python train.py --num_hidden_layers=12 --hidden_size=224 --num_attention_heads=7 --num_key_value_heads=1 --head_dim=64 --intermediate_size=576 --vocab_size=2048 --hidden_act="swiglu" --norm="rmsnorm" --norm_place="pre" --norm_eps=1e-06 --positions="rope" --rope_theta=500000.0 --rope_fraction=0.25 --qk_norm=true --attn_scale=0.125 --bias="none" --tie_word_embeddings=false --parallel_block=false --init="normal" --init_std_qkv=0.0412 --init_std_o=0.0 --init_std_up=0.0412 --init_std_down=0.0 --optimizer="adamw" --learning_rate=0.00168 --beta1=0.9 --beta2=0.99 --weight_decay=0.14 --lr_head=0.0063 --max_grad_norm=2.0 --warmup_steps=464 --schedule="wsd" --decay_fraction=0.727 --decay_shape="linear" --final_lr_fraction=0.1 --batch_tokens=65536 --max_seq_len=1024 --doc_mask=true --train_tokens=491000000 --max_steps=7493 --dataset="wikipedia_en"
MLP neurons of a small language model. Each row is named by its layer, matrix (gate and up: input weights) and neuron, and shows model dimensions 64-159. Each number is 128 + 24 x the weight over its row's rms, rounded and kept within 0 to 255. Numbers have three digits each. A neuron's up and down rows have the sign that makes its largest values positive.
After each neuron's rows is what it responds to, as a language model described it from the Wikipedia text at the highest values.

L7.gate569:128095159139123132171118091111120126131155128180124169126139140107110142142104162124162131136148114119161141139121126122112128166163082115124135132131130130143129121113116129135140146073132133124106179104160162121132127108121158113088121119131099090131113109087109114143132173128146119129
L7.up569:109157176157144137136096113140106126131132103184116171127135132149161160092127098153128133091105117143116149133129109122074129141121103165120145161106135142137123142161114137161127115135101139100126131185150129159146109101112118143119167139125090120111102144129142106091151125070109140093
Responds to: Early word-fragment tokens

L5.gate267:118135150137129083152116091123152125087125133135118116148085105106147146140123100132123180111120090120112110115127141136097109147148129128119122118134090123142144095131179114098075096141177120192110078128157140144171105118118112146132142150141157107129128115142155062142135108139114145113
L5.up267:140119087136199120139129114111172073132133124116119140149135111115177154123122126083145136122104111113166149154140147120134090170051112127138105097155137162137134074104140140130109094155144117155132138149160113119113135153121123151136120144113165111093118147117142148135087150153119111142
Responds to: Word-initial fragments

L3.gate51:130071153071136168122140131161100146146141143129147132118142122157119098132135118145113065140161121121154134132157073152135178142129164120118104096125142105131166148114149091125123095143163150133122164137161167135151155157147084107172102147137099107138129194099127124112120148135137142151
L3.up51:131109141114112126112129131116085128133142130142137134114089141120157101168143072123142084157139114134141188138165126147103159102168151098138079110114125106117109119129124126138121119157138192151151189121114147125130113092164107119120124119136140102161144166126119175097109147064130158143
Responds to: East Asian name syllables

L5.gate516:082082140150129100145131121135132129146150149109131146105159129111096150130117137123112176141125132123145128112111129122154117132095106102093133128168124101123112107106124113107067116153141107133130162121159143156152103143122114144068142132144140159150055130132115103126111046138128136125
L5.up516:116137106123124136164082136159110108112150162111136157117172080131082148141127112135140116145141164104127125145145154136114120090113159105169138137142088108153103121136128139099142110095137143165158131144108124102157167148135138138142093136122092104131181136105138135184134146110090137079
Responds to: Prepositions after participles, plus Ab-

L5.gate264:141109165092123126157109143101103143122114177161097128128132104146112063141118100105084081155113160115124141123152115126140144168134101099106119140139118130134147106143154123150083113118141082099125169149117154138140159159151122101163165110161109114147123123148109122119153116101103136185
L5.up264:118131115140125141151092118114122120143128102090124113131132119163130107138121130183109134126111136132093113102158101140153104140088107160184133130109129157139132147108140155086169105145122153121106170132063156147151138199130101120108185139133121091107129135115110139145114175177095111087
Responds to: List and word-initial pieces

L7.gate292:104094106119133106131141125160155155077103148121171140119128166137114102156125114112090121157130109080112116076086146156125132106073131146142127166095102114100147118127113149153133123118094127104108153105118145135105130073138136098165134127132113146121153209113140132216073112115117153111
L7.up292:111127116170131138168113136096184099125121108147130147136129112134118134151119138153173166107124127147089138105130145129148129126103115114109145183136135104116096165135108123116167077111139178135103184101141166097124188104152156164197191179115142109112127136076139144119165153144111118150
Responds to: Main-clause onset after subject

L5.gate210:135100153097160105136149135119100136101105138134139158114087115135138099113080104111156149140139132122134165134126166161086141118106163115182146103128092110146132108163140145153113105084157071146128160127124163083132144142133145177107095148127183113122090145133084118125118117164114132118
L5.up210:129148113133104091103140100150139108124162171152145132167163124131141161135135134165109126107166100153154183139142149112149123129089098145142141152135132123172135125172102104161096103143153133140113137132155121120122150158140142136141154104122108142168111133114128203108186124086149122155
Responds to: Late and early timing

L7.gate467:139115138125105162127116103122092140107165130133095175160141114114154156102116111116121135117143147132143125099125165138118123124110104117143129118112145128092149106113122192106180110116172109127127134116132135153122175092152093097104120137111139104108161108123080134148131146153063158104
L7.up467:119158089162140143109108117122118124101144095109162111102145084121117094149141115145130100107142165137130109132098153128134160123131119123125124159109133142129150162130189100160090158130126123128143123149132162126162160101137139097131104133166101145095162157121129141143124097073100145146
Responds to: Mid-word name fragments

L5.gate415:124130126091162086150157110110152158107094128154148142129161080135142120126142109157120154078144116085135108123121055090109142151107146125111123096092110095140143084131133122119144128109143144116135172113144151140134134082104103118069108162130118114140103129087143139119115137132094128151
L5.up415:086113131083154122135118125119149160102141145164162095118104119137170090118145141139061121125150128109121165077082156151181145135174152125103119089127138098151119132139134122111148132095128121092115154143162133135122186131101112121128102172123102080121059127143158135128066094143147099105
Responds to: Predictable word completions

L5.gate171:106158126104110108134127178094173123099098149175120119098114139148099112198132171119102142127148137159122123180151106118150169134119145148148113156119109115124081115094102137109129068085132078125112104158155101133200144129134091137126145196156143127113145130143138120162115130130148152128
L5.up171:126122145103111155133108138145192123115086116169084110137123144145090113115131134112097069115136099146148119120125114135136116130119119132106134107163139132098087112104116119145134098104140162141105110154108133108090114160113134137124139139117111084114070135112110130141141121122145134148
Responds to: Mid-word subword fragments

L5.gate562:130104103161134130126157153156140116130124134143137135132126096114133174123107127113131160093119132146108129107164111130137122126157144150176095142160130103141073132135112132155133116145118122151119129110116089158142126093114069138172103129159128131099137116082109106130128126108141162162
L5.up562:128111117156110104088167104134147113152117148127130138139125100118143167146143146140100196179124101126133104148146078148157121134115142148120126116107149131165119153094118119123150104124127189113108117121122137147113141127121102084097141134152090085127115099126123148161115143151150145144
Responds to: Women and word-start fragments

L7.gate380:125138134139104084149176134123110146124133121115145145117128085143161169139154143146174161120171124126124110074124104130101168148140108131096123151139102096138125101110091163120099108092133157156139132102184144149139139096130126152105178123128099122030113118144152148116139140128128151084
L7.up380:153154151101161136126141102144114143135107115103084170137124145144147132123119123124151123162163169108101178099142139156107134156136203081116106132168105134143163134123169116134130105118121134161131084096108120145106134147146123134146134121157196147131155164156136133108141126130143109099
Responds to: Word-initial consonant clusters

L3.gate46:124078092129116161126094084130169134129131110152177131147109094118152126119103152103133151131109130094170158089129139110149100145149125148116110107136121102115115130143158109124129094157126174124105169164111157111171130124100092143134151164124098066149098104084134123128088127144110119130
L3.up46:112147137099106146111120111148127116183104142185152175107096119149129168114127110113144171137109173124146122147143161161129098137179111147123165128140134108148136109120130100136118096157116091124113093120084109141120101093094120146148145141128147165160138115097116081137123181137153122107
Responds to: Mid-word syllable fragments

L5.gate299:140133117144124145141135150114149146151144120153114139100148127120149097164116161117135153165160134138126160080113118121151132117124110134138146078139115149147108091124170146099131157160143138151109091128117151142085171158115121105143161165168158135111129152135115103088100143110142136109
L5.up299:119105122117115189124117102144120137158120180126147180142136093124120155147130119133077179131147105127094147082110111155135102112137136096110146132144151117077108124156121137181184101110165158129154161103166130101120132129074113132117114098131143112182151160159155136121142133128131118071
Responds to: Mid-word "di"/"udi" pieces

L3.gate232:119104161104105114133095120120120132113096172142151139135129128110119161106116127114099127116217108093156152166143141108147112127132126142107115121142157141070127170140137137146108092111155088137111122101146164112115089102153106146077098111138148162132135108125095124157175153102095120133
L3.up232:103121133107104133180132112117147121113119162149179105175110115122155113152123152098120132137129121169159172133126134162106130112111105130143116123164136123087161113134156140135084129127127105121138122123139161114121174102153119134084095104099149161116130126168118138069163116111100134113
Responds to: Di- word fragment

L3.gate353:137112183133110097137117117101163101114131126187178180134151135142066158138178156104117144099105121120121125126112123105137102150106145114096107116133092128117120166125167160139155145129179160066081147095132140143129118144091127120154160180169110080154124155178134140106137139116132086188
L3.up353:118143145146122153130138141076100141131184136109126151112127133131097167125142134119131134113111112122103068128120071121091111134129128135130159090131134127135122119126160132097106127116134143126159136115084138125167162164124117114136134117138107167121118174123135129132092108138105124128
Responds to: List, percent and numbers

L7.gate61:183109113134154062124136114138068156150111171090131127143101144167107104091136115170089101139118147113124159086081133131158162092085143095108152177125104157115085141118106116076124100149092076125139140117135103094127114159133187136119116158175162099139131143094108125170095166108122100121
L7.up61:148159113166154119151104104116097124141101102150114157160098114140163154131139097092164103100128099055099126127117129177134154164142117162121135154136144141150093143149130164096130062160093148127110145135130143129134135115104120151153092136124126137152082147147171153160152133127131145132
Responds to: Mid-word fragments, esp. t-w

L3.gate545:129119102166119133118116086106106148157099132140112139127117173119163102154114114146129122135123170095137159082114136127110142127151092139111167109163101114130086113126151109099114140108130135090123152147123123126145107152143128110125147112112070107116102147140104115137112105115159177105
L3.up545:137161111139149113144104135108087126133126146130122167122141102114119114132091131165166139134120126079152117106100082138080135107114086124150111085131126126130115143106169093139170099110147101122113141131122161143160119117160119113126138098126124127136111134142098096162161087110151138143
Responds to: Prepositions and prefix-like pieces

L3.gate572:125116134096126127149138116090138103082140158165088153100116123105134134141157173141127110114119139135128122104117124118125157083145144152111147138126118136133122082114126133090108099107148119181181129108147145172159099114142108153110145146131112127154135143135086134126164150095115100114
L3.up572:135125156157106145118119132143137161097117126153098150096086159140152135129137124124148132138144165164109106118141129121130107149150176118137118138108135117159106131064129112151152110072150179092074082121105144100096131174112142135111147096124108141122101127106115120117132140102155141104
Responds to: Section heading closers

L7.gate153:098088113161130139111121081123146114116138160115115109125122115131111093130132096168146123122170099119094102091139097104142134132086108119107142145092117116136147104148148089095090108118130117140105098116139138161144184110148094149112178148131131099114131157143127124127100137098102174175
L7.up153:143098129144135127129142093112113195092124125134129095100157105145137093115125135191151150127092123137140139120120123116091114152126136083087126114183110108151124131138126116095177127125109150130094116129106145143120131095081119166162129145142118145081132113136127108151145103149091078143
Responds to: Mid-word vowel u pieces

L7.gate556:129179114142162130172123115142121088145120171138139142108172134127158140154103151137149134136165122084098184167133111150129143112136137093168111118133110119119164062129088168120125144085140102124200147133139155117146164151129124118129175150127112143125177110133154119138181148104104128165
L7.up556:117156109112138122147156070116091081121095134170136119112108121100159136120112203095113126144120135139086158148139174133150103169085125114154141151157146142139141085116099151111142139161164120124148142091117156078112129112139091126133104149130098139119142132126157173159099155151137115182
Responds to: Word-piece continuations and "in"

L5.gate320:176138084145104109116115137137139116141105141162100139133117137152120119123141126119154020093156152151111131158167120125112122157114100105114150087129106103090122150148145106149135131108112113092163143148180141126113150105146127103107129155153105114126150109102122142101126142107083131118
L5.up320:145065111165108138135120147140132094164138092151132111148141103117143153155106123143086177118123172093085110142115144136124125122146135118088154131089098156109144115113135108074144112149169141165156131118131144130144170132120113113162177132114123057106134137154148134167176115113144100100
Responds to: Compass directions, mostly

L5.gate87:131082147115110111129122144135126137104117138127077163120084163148132139116102098105130097151115197148113105142141124096128080113136171113150094095091126116149115141095109149115106154127148162156102112051154122135121110110116116113122131144149094113127172128107135139136119134084134146085
L5.up87:134080130132070134179121140158156141129133143103134143120120140110143127097123108136104123117151107140123119110159157125111123126118133105149105158147151111152128113116119140084127131097169111118105181140136120152117117120133157126149113173108145160154125139116114147172119159142133122123
Responds to: Mixed word-start fragments

L5.gate112:115114098123113131146135164142125095120154131129160145134154126141135156152163100117161125089135099132145145086125121115185182137073117110123164150138099093109112137126122063106117088116113096099107100102088164156136139131143118097134139133153135075122168099126115128145159160123110122158
L5.up112:175123129095128176150116124162139098130110107120112158124082121158124134098123121115111106116110128207170133150143138140156131119117108105136109121104168125043147137136156121131157097090129121159077079141113142138150109066149114140149089163115154145135146167140120077131132141119160134113
Responds to: Biography sentence continuations

L3.gate575:109126139191081154147124143120136130159133086123134109138108153151145114122136106173163124143111168109135119135135170123113096080116169127175143146162114113091127152126118118098100124143186142141167124120106122126102137112121091127120123153155140152157141147128112145154158094100112150129
L3.up575:091126093111143124121081134125134086113133134128125170126132146154132154120119077136137105101104118135090133140116141125149074134126143143186175082141129152123123126136136131130141145174143127173096144117151136100125095106110120087125136141126113134116125129128120158162144128106148111108
Responds to: Word-start stems

L5.gate202:119120119134118132095122121112127150140151133152206176123137112126128118124088129157168116135121160087133160140117169157175111185132137135068129116100106101134103100102119126149147108146126116123121155154138102147138102133161140116130105139138108139104126164144100155119101132173111141140
L5.up202:108103111127095149099126113117122149101121087114163138144117111131138133149111122083124126133124128165124131153160170103117117152111146148125159073105150127102107089152129091169113130145129162098078115147165168129133101072156120122170111159137106092147143127121099163090105131135137129154
Responds to: Mid-word name fragments

L3.gate26:122126134131117115134113156127129069155131128150126187138150117120132140102093172152101080137095130067168093104117115108124089103132109122176127149122098160126102116128102155079104104120116121156137096113151156155159148104102105128132165104124161187130112114174121191110104141131153133159
L3.up26:094127090096151098102106161140160088133138131100172121150175092124143171115176144123134122112137124149132112133109093112125100103080123126167126141136093155168146132099127114090170150170140146156138167142138143140174133098109110106178143112125142130123174144172116170109147134113135132130
Responds to: Countries, dates, named entities

L7.gate96:115130113104111104081125149103129074115132061147124141144120167155166138132092133114151107136138145157159136083110118092182099130133106150097108118109124159129126109119119128136075141133155133160109103112102119143124127110130158111109132144125119110114169131142171096127134145139150117178
L7.up96:122143135109116101117147166144118155109093116135146134130133096126096087116129161137116121111118133141118104123133106142162125180090158137077143149147129129156156104116148144171142129151125107150073125134138154151102111126133121107118099129135137144125122172159123136145155100127127097089
Responds to: Mid-word piece, esp. "attempt"

L7.gate351:114103094177159055148120172133149140095138117099081131128173164125124137210128146144159130109114132078101144094085125105170152148125092142145127163125117136119141143146124112135144089103140166138123142137119125115117179142108137095108151149149143066133115169095150106162119146068132162176
L7.up351:140083126140126101108137147131120122150160139117149150111153127154172132099140138168137155125136142138141165092115138125092134149142128133137145118154088127080122169137158117153140112061165137104130131144110149145094158119096076135097163105098119137144124118120109067150154113156110104169
Responds to: Proper-name first words

L5.gate158:126143181114125120113116116112133134077107107175157134119080154135139122100105152157097114107163137130136134110122114136092132109118103112197167119129136117134106140109159114120124113127152083143124134110126120172107139127138139117136112121122117122113158141131157091105183116120135151141
L5.up158:130114155098088129085119106135132154074072155139120147137127115116128138147115131139107104105164163163162166092105128133152126113094146112135158140142131097146095121118119124158103121148173118132116139118182106207149144099095142111143100091134177083144154130108147114133144094148099143102
Responds to: Section ends and seasons

L7.gate110:141056158125153119152140138108132145096125136099132141121157144126124083123089168099140078089187170120092124114139092112100092163122131120153148170143145082110132120130137108118137132097174125152111147154111147133166122149092108135111136131114146120162130142142112119104095113117117099141
L7.up110:140127121108125156142135106113127149113120122146113159104123154110104153102159170174135113109176090113162145119107094123107114129094140161066086125151140110151181118128117155110155140112113118163107141097160149113150108103099079149154150119119103124141117145141094200121110097136132106090
Responds to: Word-completing fragments

L3.gate470:118104105096174122154137122143129132083122180130104113120118102161133126123140141140115110113189140149132111145150127083175170126135113082133113098093151138138164146124135133127158132093158126119127130122112102153137163159121081115108103176135139150138114166092112119198158125151123143121
L3.up470:159148160096149142129081112092134116110160124153111136127119125161088127179130126176128175111158124137136160105104125116165152129136125134091085093105147154106137122157121150108141130205121122119124149144147139144162154147113116094104144164113085122122062162125136140143108145124150118111
Responds to: Word-initial fragment pieces

L3.gate373:173134144164132124102157077127104077115123095119103142111112119119133097117147087142143122121115113150180107121146149127137120165110119141162169098130109174103167131149130139147161127126140100102111153148159129125152120106109109102121111148109100118145156139078125158126146151114140143131
L3.up373:144104102133136136123100144138139112118139131146152110126129160159143085128112128137174146144138096106118143128114130114124128147159118172112109115134118173140125163140171116096103119154122201115117199121127161114149155189087118119133201109146135113131171153146116141082119128170168126098
Responds to: Span and timing words